From a checkpoint of a small transformer trained on Wikipedia: LayerNorm before each block.
MLP neurons of a small language model. Each row is named by its layer, matrix (down: output weights) and neuron, and shows model dimensions 192-319. Each number is 500 + 50 x the weight over its row's rms, rounded and kept within 0 to 999. Numbers have three digits each.
After each neuron's rows, "raises" lists the tokens whose logits its output raises most directly, leaving later layers aside.

L8.down316:479556576439577487521494497522428515507541501523492474532540544510469486458563541543455578450471522426470510461513497377442426466479428379458602418613416490483527542553469497542505566493587490468474497396559526526524451534559526354635491439469527545552503416468495456542421536469430464522504520562482493492505484509502519482514456527538603544415498465450545473554439596444452521564438
raises: " occurred", " can", " will", " could", " arrived"

L9.down551:490471542489405536454458506418441596463530480501467474564475499548387424396522546431516534496488453430515545490527528401505582436560426494555386579477570602484500472531474511441390482459438568427510382512496492580539498361473459532546415450459601437487490518428487607462531586563501500513492556557476489478588435473497523439557494454491509519481534445502458420499568547498547453488451
raises: " out", " away", " up", " out of", " off the"

L5.down157:467496562472474420497510486515516505501475509490509591483483485522413555597482408545473554401481483490549598562499531473536529495475420566455491517503487559595451482508535546533555511460474553504437558388543526514568448529479388509505416578450528471473492562476616495522478497492535628454543411484521522524493501599429445509436492466469506510544511489481567527467501533477572444390536
raises: "iography", " published", " review", " publ", " ed"

L9.down738:448563486535571432437536501498547440584556641517468506534424544498534452462522452492509447458462463395512508463493476521638521372394518487498477561401460486416545503475434487550521496506594496423556578605523544536579613533538551456534429553550451453554422532533495470466434633569595435446602402572531514484441445586490578476499471548495479476520478498464467525386524518513485395476614
raises: " leader", " crew", " writer", " residents", " woman"

L8.down892:501513461428519462453516593520478473522475589417492589534516599536577470487535615399494506497500495490506520543504486486561477463545527527509410524466492511552507498400473447542502545445494446479474478450547545549586456546477489538540444434556544454485429559463495488566488495494474536448523414429481475494509459437576528604524426487439486503467564444448522555478554395512532618451542
raises: " winner", " husband", " Director", " champion", " leading"

L8.down1265:561570371453459443443538480535502558561525489544537502423534561499566484509537441462471548547526440569532487562552443443501385434462526492529453492523461531503485427498507481586412514610435477484515511556470453502461456595447416545545469543414482502469564539460473497553503488513496325478502435500497476495398573447567548459467570540662560554562452626454479567519549535479502497498396
raises: " few", "iest", "enth", " National Register", " weeks"

L8.down702:505598390494558443462554438514536459512491468554512458508474454464536536453620461498621544568436542440552510562500637455601471422542458501528472471597500509460539525417571475474566555501406528517505422432491500482513502465522493547519541500519473561474555476457551529456504481449529450454480500603414473550506554487651499538504485517553534502549482516505446474540436514511498545514496
raises: "ienn", "fess", "iers", "iet", "ed by a"

L8.down748:619484345572482474541539546509487535572566559436537486485514513465510506462453466540455452507527499457485474439496536578583520583453513467460502414475595521513546502535546549456534487497559567430538535471495445571486470488501506489444492506518446462493544514483450504522417461452474482484439467539551506482487406506491519520476473610564515487591479561575548495478495614489453364407486
raises: " World War II", " troops", " soldiers", " army", " arm"

L8.down499:597496650497501431514492533597537419543590497484499567413645451474540466456497483556574562470491492508643477512424518502582503495491480588533441585523531459487418449438454513516405449537425500478595515460501543441493453515529450561453532537473434454524436521467509543500465563555491501400469516545489515425512497411413409434560479481552491513499423390624503475532557540555559539578498
raises: " until ", " until the", " until", " since ", " over "

L8.down319:521531467534509471425516468510594414553575538456517462474487553375495489523494455493534462484519521567569513570481416489494492470493608489477577509527573551384509455520444486491474548402476524547472497465499520478570529529484584462478452556533573562547462547442384535580490452525454507447426503485561515517478525431509591516476388539439556539417474571511523543465502475526609521439505
raises: " king", " c.", " royal", "peror", " rule"